{
  "n_layer": 13,
  "d_model": 384,
  "n_head": 4,
  "n_kv_head": 4,
  "head_dim": 128,
  "d_mlp": 768,
  "vocab_size": 4554,
  "activation": "swiglu",
  "norm": "rmsnorm",
  "norm_place": "pre",
  "norm_eps": 1e-06,
  "positions": "rope",
  "rope_base": 500000.0,
  "rope_fraction": 1.0,
  "qk_norm": false,
  "attn_scale": 0.0884,
  "bias": "none",
  "tie_embeddings": false,
  "parallel_block": false,
  "init": "orth",
  "init_std_qkv": 0.0572,
  "init_std_o": 0.0,
  "init_std_up": 0.0572,
  "init_std_down": 0.0,
  "optimizer": "adamw",
  "lr": 0.000984,
  "beta1": 0.95,
  "beta2": 0.95,
  "weight_decay": 0.13,
  "lr_head": 0.0189,
  "grad_clip": 0.5,
  "warmup_steps": 581,
  "schedule": "wsd",
  "decay_fraction": 0.297,
  "decay_shape": "linear",
  "final_lr_fraction": 0.0,
  "batch_tokens": 65536,
  "seq_len": 256,
  "doc_mask": true,
  "train_tokens": 404900000,
  "steps": 6179,
  "dataset": "wikipedia_en"
}
MLP neurons of a small language model. Each row is named by its layer, matrix (down: output weights) and neuron, and shows model dimensions 0-127. Each number is 128 + 24 x the weight over its row's rms, rounded and kept within 0 to 255. Numbers have three digits each. A neuron's up and down rows have the sign that makes its largest values positive.
A block is one neuron, or neurons of one layer that tend to fire together. After each block is what it responds to, as a language model described it from the Wikipedia text at the highest values.

L4.down102:127136121075108138116114151152138101141130078146140134144131103136136176103110123189103123123112098152165129134157111113093132155084160101120157141104177119155142131156090100161135123161130118122131136117168098105152090123131132161139149179129135104157119111107117107165108080087122119133098158148107142126170084147151087090113137107124155133130124129120100167169138084086142126147111
L4.down105:181116129118136140139107169124155137151163085095137162103142118118133132115114103099076142132093104099144128121126125131142109125139122086121120103153084104154164141121113123137138140143152162103118170167109111198125105150128125128122143178097145155119101123119115143126120130115125106159111126118138140129169089130121127134139140150102147106096126134150131169140087126085105136179158
L4.down203:106102161136086118151124141120128107124157128169102133148114126121111146172095133097179134121142172139122121110124094097112112118160132129081097151117121132139139125099137133084113168148130154145118122160122174145127088121098134108171088102105115170094109148129133077125117110122142091116122114123136152098061137126135111127073145129076127093155141083126126120145093160095174100130133
L4.down509:139141106117146167152126141146126101065141139126130118091137194152121120140091138135094134146147152139123110154125167152121139103127070110130122172136094100146096155124130117089162161129149158123131152119142132128129118196121122133099105099107144131094147104074133118129122189113140135120143087114122125152121125187110080105137140130114150090098159118133122098096130133121126102119124
L4.down510:080170153158161185101122143128144161132107139123110158082157132109096136138114159152153172130126086094124140124108135115100118132166156085117089125128137157102176145167126114122135109115131151161138145101109085098103143096118125130139078177103129126102145136115135082135110079136119125147129109116107169112113141134131121125118110137139171154137104091125117085174141135106127154090107
L4.down640:167158169141137159116141122114156092143113145138170127137096099157139137118123135131115089151158124122119172132141131090102111149130137127142128131123139127182102177115107125101074118156116106076111129091152117101121108118129127153155130124101115131116130122157091121146115120137117200114145141105109128135129178122123084118102099113135124135117117085127105132176125178147078125137102
L4.down689:125150113156157146118157116095098138103155126078136140131125117091124132080075118114128120154117115121146153122150138180097076122171132145127152118115108111111134145139101139122177122180127118126108129135129111140125109154129083175114111118176134156142128102112139137160163119156135126140102114182143105113127127137157142099131069122107157165118105090096143156113134111115133156124123
L4.down710:152104147109107117119081116159110127142114133116114107137139110105142152142154100146116137139178110147129100096190105138107119151080097125126149099155123156122145117122143095143130121152104127167088135122126103127140148160131147106118109177141138094164126149144087128144135093106108172161134129115103147158106162136163157100088181128120109152125127099098066174146136121149127132128068
Description: Word-completing subword pieces

L5.down715:170082110086108114142161155096132148114120149135081144178141134131110097112129163160120174113163145165131129123124116126152114123112106164152128114131132120142136100103137143131056155117114139128138116113158184197101156159146107102119114125114137104157153132158134166157123138106128113129127123129136077115148104145144176105193113125140138139117124125138128150105132117171172142092125
Description: Main verb after subject

L4.down58:137155108196144133113121148170125134141101122168137092095160162137135127164112134158090133119143118129115134115145114096154141159112149135123140094096120149165156132123079056144084142115079141136145112150130151143141144143074124118152139151098108101130116150113120089163123123131091187137139109156149135153112117100151095103120114131130109125120135126105123129135111131099148118101132
L4.down126:136130139152132095163078112138127170128159134160132120131134124140128131098110122122156150142164149151131149140092125126147121189101163111095149120093102150136145160086115061139167088110159111129127142114163108134109174127104173156135171160164135157142135138105129115103139170130114127080155112148127104149135133114162125126118141111111113114108143152109152137147137142123118143102098
L4.down229:140123135110138131121112101114140115149141100122123086147133133120121098129124128089167086108143152176142123145122144145091146112153112146155110105165110140087130098139119094112101125133156141095152129134128163115107080132126152176127132166114109144112103123159124106163134149159087141136141116127175127127144154120172095157100153138106157062154102102121139150133169158098149086118140
L4.down326:124119191113128140112096134150091130169106101155109095105151110136111152134113132099111132116134134135106090157128114140104163112150116147129150145090125109121120127130127115158099170143148158117118116120112148142104163128127134150097138159124103170071120143091101104124133116185130145110148123133130122133124131128116122131100145140115119117119133106126155153155123119094139125101082
L4.down371:138123181139094130164085142112123096135097124142097116115129121124148119145069111142124135133204176129152116121133116118168121100139114137132114133137138149151080125167153157153111159159121097146113111124133137165138143108129120144098105135098131133138121124120141112082132174106116153115128127118170107151166132101099109171138126114101128141128140128149132175163155175114118096104111
L4.down389:131142099115125098113057120153118132139143086097146118136130106156112100124123127143092114144122130182135091125102130139122153149138191125120135099097152165147120143142157094090118096111156103107151103104110154109113122147121132106142090150101155126155109151117121109148141096133099133126103163135091146160094121140106110083135140127098111142149143155146110141105123139097120148161118
L4.down416:120159181137133114197097153123133154146136145142125122138118104150135148138135158127085083126150120148140128178124132140120114165132144133079101150131119135132109137151075128137147128159119078119132121137091157150123133183133136116116114127154111161106111170131120130118128111172137118128135150121087135101137131142127150128106163120092155121121134125137141095122156141120074141093099
L4.down481:166112186121120127126136147166147129096102145095139114122129132112105157161112144144143157094142112121089092101129125156132168129149095087117167111093106080127091134141134145122132156133144117124171140098091137134114092159156124113128171128138143108121121155141107179090130133167116132120153120099140115161147141119139116100121136124134147123144118125138166156132148128129103147110102
Description: Word-final completing pieces

L5.down170:160187135122164127144140138102180154137105116112144124151150132146114140131167138105109128136114161131125174112116137153116113138126145128117152122115107125142116163126164159164124141096148118121160080129112140148104139128146128126123132170122134103143111146145123123151166129132146102094128126119117161110090105111109133118158171137159146085144089105166153129128129131137078045122116
Description: Word-completing final subword

L4.down1:157151132142125147152126156144120114156134138133123111125093118108135131132154101101122152129082119161121181191109085150143109164173142142112092102151117124113154158125101157108092138136114111138101135107118149151102128106132100112148124154141117107175146066114123121151121166115168101093083157144135067106087110134111152144136125143137136096144160105136185128126135145123123184106124
L4.down148:142117096113152166118136089093160132118123107141172118099178120117136127099163136107112150138124107102124090110135126114115122135106115130123136141097159089115112100129132133154108136127171118093116122157155140168142133142129086151120124170147117122165108176155127185130116155148116113122139119139112116123140117069166113108095140154101133141127139117125148136103129120081107154136132
L4.down158:182119164094122120100162143135147090135118103109099108132132094141100100107132124133144138115143080120119116140124119152119179149110148127111083151119121103148075090131139124190119108095150086141120132136130129184115152131155193144136183140158139149107094126125147077122135147132112125137134163176122124149109161156166143146123127154109093125089171148121137118112149142145149121143146
L4.down260:138118115146117106123178121140150144110095119150121117120142114175101124092099062106108142126151101133077089130141143153108154111146151127114138110122140123126096134161123085103118115080162159089107080169095145136078141099135154131148097167161138127136142112114085094153104163126118125091134143137082159126132133144160135140151120122123094118120115132101106132158141130138128120159110
L4.down323:172085102153142111131140132110153103156158148119104081144083127111138143097125141075145132129130134127120128099128114154147164089131113154142066146132132111107131121137111134101127116165134136124117103078102142144135130114124131176115112095118093161114114109160109131120133135159110119123116138093121104143120119103182115138160140150109124130158121116118166135096096097134119169139113
L4.down382:100115095120154130145132184131081150141162133133120107134154188137124131141110122113084126129124102120159149081183106071172105115073131092157140085128144160149136176115087111127114181150149104079162109138163136142113124141119143094154128112124153129136127140116118109141145122094089157107104084100122116122149103143137130101120097131129149064098109101093176134104087120123126140155136
L4.down391:180092110101117108103128109105125092087068134145079137140163114154134146159093156147104106112080119118126126146120130105080091118112128127130121133112162150163167120135147099117077108136102097098151157087104111096164125137154176174154098161093102140136176131110145147102130149149093133114093113129154151140070139133114138129116124120117114128157138133125114132160116161126127141131100
L4.down545:141131128132171160130115082133125155169146155130111152115156102130141077150143104108123153133102124128102129084100157115155144095111165111160106113106112124158140151138105139098141156112091103117072115173151115155143122094158161135094124175166113150161126135131151166151124135166082123114139195126156148156156111101124114109115120133128109065127113133149133103118170096131130112180150
Description: Main verb after subject

L2.down70:139082155099130115136142132123155109135116093134092136103160153102138156143133158150119134148112149136158151132131124175093161156142133150071149070139134118112118149130105113113135118125111133117162123089120114123142106102097115108114160114135146149113143154120122149146125181136138107156136081125141096149117132123142161115148111109097122120122119122112147132142135159135126152113136
L2.down160:134126171135134154165160133135107141134135114140086113134183121125145176138125146120123164115149128144124121115147138143072146120162107128152153142103123098111126144126158135175130162163119074095094142169089097123155136102181131086117184176135150114133117144093129124118145153125132104116150115128105137133122151106109155114091116165088121102120120103158178138110136134145119123110139
L2.down248:116157179104141114125124144128116130139145145128080152104112129151112137159112135088121149110145132129140136155114110126140151140109120111091158144069133139127153128117150164147123150165156115136136130126133165096137140125124114098097127107132103116109164140152154121109107157152142104137093120140138097134109139142094122141128135129126125141124075105176150145129130141144154146084157
L2.down378:090149178094130098160098138110093106123133158119128145122112116170141092149143137122161118083145130151118123155161124141111118099140131095152106114091130133160109096146137125197143137111139129126121119097104123104139172066116147130105114140166127094108130110110114101104123139173147140138103143124143122117117132118115154103096146127149106095153116122187129151113144109177120096104123
L2.down554:163142178120139091170131121094115171075123144179129120140143134121124154096091105139116172115129130073156080129134124118119145121155152093115107110090102062163118106129213111134113125135105128102097148149140141139141165120129141125127140189114132093162127108121085154144151147097126127126123126127115162129135111150128111137102107142102112106091122153156155136137134129099146127137108
L2.down639:120108124088091117149175088108174106126130127126098150116129093175165153120160139144120137066132123163131129115166133117131146141151133149123105144132114104144133141108139121176126153138131105115134090133106150118111097142114109127137150090128187101105103123097137116107156125185161138121086129097143108133148107137104111122111145124147078128161142108172136123155152126113121155149123
L2.down672:128122136139135126137144160102143140117104139093131114104145128083083140157128090117108137103145107084115154103158164125105170176124121140139109122155131116146152118089142112183141139109130113102115146150110155133119164090167172087110157104089169145126101132103156129100164157119099133126134126146144104155123162133085146139112107161148101163121142125132165134134110128120117091136123
L2.down705:157122199144123124178113151153122131108117106139131101146123133143128151151093156125130160091169136133139120124133133164137135148121140099135148131122134135124115149093115098162137147135108108128140178148131127130152128119148116076119151126135142125079128156096117116134164158117121118150124158132118115112109119085083140138155141128094106154136123121137153108128101113132101095120108
Description: Organizational unit nouns

L4.down21:092108139137150088114124079207153176113151122125135149130127143115127119128132129146116139109099106145091177119119140138126154139093108176099166111127116144131126115128138148129130096132113131113153125150167115170134144129170086143155122177151099170149109123100122106113135160137145105114109128167139150156130133157110093133105108135129123132141155137135156118150137099147135158151116
L4.down131:177118172151192106102178091145140137132118093108133151109143155104155098132102111103145151142109152076091151094126132136178143101160131109118140154146167107094111120108106160113177167175153140160106127153127089098092133119098158148106146127140177142148190135146124119107145121145139135156129117161132117139088108137146132098141122136105141152136125127146179142119175116096166154093148
L4.down167:165144155134170124172165117136153159099083116075107108158120144144158107099090144135112157135122119117146082124119125109136153141131123114101112143118161107113136120093143117097143111173116102066176082142134138129112134088097105182121071143113115144137102088126121112096106138172135147122125118114114111102124130160094106151118112093101087141109125114144109147117169140140119151113142
L4.down204:108128114077171150142143152151116149130085083146097137142128129132129120139169134158110141145149125139120125123058115126141100078100161148136108121093098189104115150112123112100132136123077103165179119128084176122088128107124101121138150136144143129084158146101111158184155099129103119121168143142067171128117159148098150144112081126108137143114141137123142146121130063131124111140135
L4.down209:149119103115167134092146142147113166134118135165106130148111059137124155185101122141139127135130104113117123135109134133177158159161144120128132126127093132161120163105094130107106131133137144179119113111153113126159122140084159144122123178164127121137102102123142169136113116133138115145130138129125139172138129141128112119113128152116134093125116127154145113161139128106091101105152
L4.down503:115175120126089137117140153149148136122085140138164139135128117142139113129144140099110142133129072156130151139137094149143092148123112155132096126112178090105132120127140156159139114143104141095109118121101119145108156142116144123095116143147121117182117135138147109120143114144111117128120148103131154138090108096112132168152149124133093093125125114156147085105089142122117150132137
L4.down617:196118114130140128113153121129148098141136149124134068132130115130133180184087120081102109141098156144102139123126114154140113107115123122094115116117124145148120121126117123123115113140106107140133152125184135107093112100133144125157142118100152099111153138147124144167096157147086130146119154156121122133123098108112139103088145094135166123105155112148155122152128111137100118129098
L4.down646:180140107140141119151146105155127118142117110128138148140093126152111121142105119166150120154118119163104119116102114155099138132130113148152166107126133124099128135162159092114112165146110116153109144139150135098128118148137131108169134138089169105117116158151152122180127119148144164118136185113109200118137058186125144065181115119137140089116136078140111107107115147152170127130084
Description: Word-completing subword pieces

L2.down59:120105178103135135082155216129103111121117132154158167155116140157145140132144161152161074112104124125104120173101144123146117164131154166132121138115145140139134120183149111138124123146134123109126120117126140182085140094137168192125145087139139156137098105134147106150112156176146106100137140153116087127126185136155096147113114166151118118149133140103100129133128110143136120109145
L2.down273:155115148134118114154147124148155095125132142088105134134114121106165138139164132146112105118154116168112158172132141080100096088184104137160121117143104141141142166118132153122097132067162139143125124146156108124104136118122124143129139118086148127105139152133188111114139131154106130141127102105124142145130151188111092140137104152120159102091134118137107082110093074148143168134131
L2.down353:161145163156110129151153149159131117108120132102124108124108125124144080131128101131142143140123127130138110134160171136125160118130150162127120153162113112118102155152099102130104147087114134105112091141178144119134134157135117119198135118131121113133153126145083107155145122138117149121086129160128126126111108135121159092139140118093097153137099102163129089127097124135137139100143
L2.down400:160160134133092126159145106122161171167114153135171081155143142118127092124164103123124109176105127134157134114107163138119156145111135162097126090128140106139132099130120133142130162140124102142136131113168142141144102178123141160120159141140122118145172126067131072154165117144137106114181152156106103121106127068173134124150146111123113076097146141087103106119134123141162057106152
L2.down404:082099135147139097138134143129136087107110144158134138125139129092109138125172145179119102125125134152128166176143168137114142122146128127121123094097170078135142115142151127145118117145115140126141123120117113169116176135108134112178122219143165129081145121113172158096100155087104118129110117100140127096147093135113119104101109107098084130141122166149100176104152149137171137091093
L2.down510:118182091085143168165097120057155099173123124123108121142132150115121138150132126125156145133144124144171118169109137111129147160118140172101143112166149141151125169115116073108090149124159128156142138127099095135097101134075102160155121116112089133169153135162127091116111092115130134120113096097168110118166155113163176133083155081130144126125109115154134103204147155130159130096127
L2.down561:100146108200113143128105147143122140093112082125143103130111162133107126147102110165122113087167141085164113124138107112122095108115122125157139135118118102153114177128098155102138102117136101140127093133129195104104133117127139124160121114151118095122151163134141182117114110122063158137083060120111171100111112128076120112091107119130149159140144120097155138139169124156148113153171
L2.down753:113098160151096112148123097109085124183109137128139160155146149100083163139125131109102137126148104134110159165124144105111132128107160133130139115111120121132137154114112139141098134171145124141132153162127154156182167118132128129133149094169157152135120159092123142130111133090087131136130157163100123117079112091163123099105140077106127136102122151153146128110144158142147145097073
Description: Word-completing vowel fragments

L2.down11:121102141087133100192142138175125143145140183121105141110170148172148158145140146113162109141124108107135143157103128131141166178124163069142148093126153156125119129123142117127170114129133115107123132105128086111147145131132103190151135127125160139178140145160117130119189123096088139105099161128103099132133154168140127130134101144109136144160117141146123092123119063120107154142110
L2.down207:147105147135104100156148149132147152120121128113083122135159149129100155123153114114138095122145147133150143146155177136097118158101127142160095107110181092138127099089140096186140129136124140134113096078139136093144123121167161135204122154094126132141116096149118171152118073114108146115140121131093114100133118116146128138149148070162086128100123126171142140143112133087135115127108
L2.down308:122115162184139145124135151088085143133107128122114122096160108110165154100103150136110131144134120138140100112113115144141192160100123105166111119147091143090121118149175152129113120188127120152147129126129148092137124132164133125078149176083107126083169132131139185150100137163122121084127120122147109099159132150153123117150157140116106117136118139131086153154128126153105129105096
L2.down476:082150118112114122142130131177123132134158100144101122151167122139160095132108127120115083170109145140106116108113172077112104124142140106138117111134134148135127091090100141103078132161145130109140114135073157146136144136085154096127120131110125106106111131120181062128131117093158093151113167065135129129129112076142105128128151097132103068106163138091097144122134111123133083148145
L2.down495:130138144136117143109121128161114111119096125133094112117086127135125096155119110073156097148136128123155133129118097135133161076089135143127156116139135100159116140115095145165155127089133094156116141142104153116084140158124143081140086084138112123174153146138089091141114133110148110152123123118062105135119186092109086113110130131150075154114082127086104148167193121159154114142139
L2.down542:137121149097107139143141070149131115151099189135119128187127128109119162141107143112135084166154121109143167163154132082113135132137119135111106137136104071132114139104141130092133120130151129108146136140109122101103147124158105125135109157109123137125106127104130132119124134120105143132105097115133116106136145176122135150146162126135074140143118121146115106168126141123117094131090
L2.down599:154141165104144126131102126134167097111154152131134091102111109137144095134121133138121111155101120176124124139145123130152138126115132131140130101157142111120135126096123127148151109144128126092147076122177106105132128183147136150174084104166146148131120136131135124106117117122096133118134150099098123090131146082136130133106123135133143116110074115105081121064129115105076081148099
L2.down641:091114122140126138097104167135131111129144125127133130120146138117128165162114147117063112111138137113146183110111159151150102114154130096112119147128127145135106143151163129134133135103122165096152114152161154127117114137127155083106088101071134143121122164112126180085132165116142098141143137092109149106149114119147149139135155138177139147114131110128133104134126157124146131129094
Description: Word-ending suffix pieces

L5.down405:117111147159139071130137121134142113140097090122146118144139104117130122143120105099125113134141104132120132129147128112115130071130072128170120124117169137126112115064151106135108107123101147105132108172168130122121096181102137145134151147115108140141102152111126103153165109098131158156137123122145142126084123097087162089097139132099085189174171063129070173118146118093149131140126
Description: Section-heading completion

L4.down12:125090133179137137092129115140123123143126058170127142140119156107151105133073159152081170094120131127125137116148147109118166137094160141107113134168146134105134138143183136158144139103107118133122143160117144126135115165129090118148147157131152133141097123169130133086134112147128147122120116185072072138096164132127135122114153178139109111147113169093166116124119119104130105106139
L4.down174:123110113094173116121135104117140181124123137132163177159119105118122119082083124107116146137111118124153108128097128136158048172128137101098096075181136117152156139127113110162168065156142116082124119093172135125123149101118138104131122120136151115128140117128120118111156125109137112163111140171126129159099137152113160103150119140104122133088168134110141135115118132066123086131139
L4.down192:127141181110151122134124107131139123147169118158127119125095130143134127098134120117160104133094120111119095128137131122144098111156132097179150142130114124154117112163138137150169139126128131126125161109105153125122158154128114124160114094068149150092124140151162107146150131132151136117094177091150061082130122182104133118158152140165088139110124164136130089119175137168087132079095
L4.down422:118123146147154109123119159165113159097126120155102127151129153122100114120126106119117149160137152115126133109127095149174134200108142135130124101123203092124088114095138126124156056150116141118132087116089134113122132174100121139127110125142115105159091111102115121131151139118124106083144124133110122114148136145103117127132118132161097147113096171143133145120132123124100126097122
L4.down423:143140214126098128143095124131131147162122116155138137133160129154132154143117129095106121126131079129115141151122167107128104141157161100102150137106137129108114139145131103131115123130161115111148107131127138121130144142139150108155120148079179169122142104112130126136103124133129155117123134112117154164167122149088138103162152114121101144132146112138138067154103179105118132105119
L4.down452:117140138137122097111136148155111119107123122101161146128103189182119152113103126093142090119104141147135148111145090134111143104110131075112148151093113132114094122110166115155174171117136116157159121155130116058127104137115118165108095116101133099139099107137122149126142128141119099094139148113115191134179046133152114147103102143137123155128109119106129147136106120117164096122109
L4.down465:131083177107144087149132130138119122124081099111146168136127184111091115155081122098119090140113147098138127195168128115131118144139158113089172071144121127130107143101173139183106106139129126108139099109119145141117126131150083095166106156119142142127125121156111175124114143122122121147108156100098090126131138111157116107129128147163107138111124113109126153123122116140108142092113
L4.down490:127112135108104134121144150139117160099132079143110115139162134122119130099114087118095126135108140136170142129140178152152114153122131126105127065128142144141138140135128122149130135163136127129123110109124110106139120129113135120145115148098112109137103178112107116119133177132099168104133140148081174106132094127106110145130145096114122128125126083118170139156099146092127129126152
Description: Abstract noun word-endings

L5.down633:150134141136158104159116154160139119106098145127119089135146152110073132125098142133077148156127135123140147115130165128141143133124116187103128086133185110092106117119138116126113124157143132091132141158097157126144146089160177096131048167150146116138149139113147124114157140115092123141115108133092126077154165072130105147133141143151148132085128113126142144150141141119128142140128
Description: Word-completing suffix pieces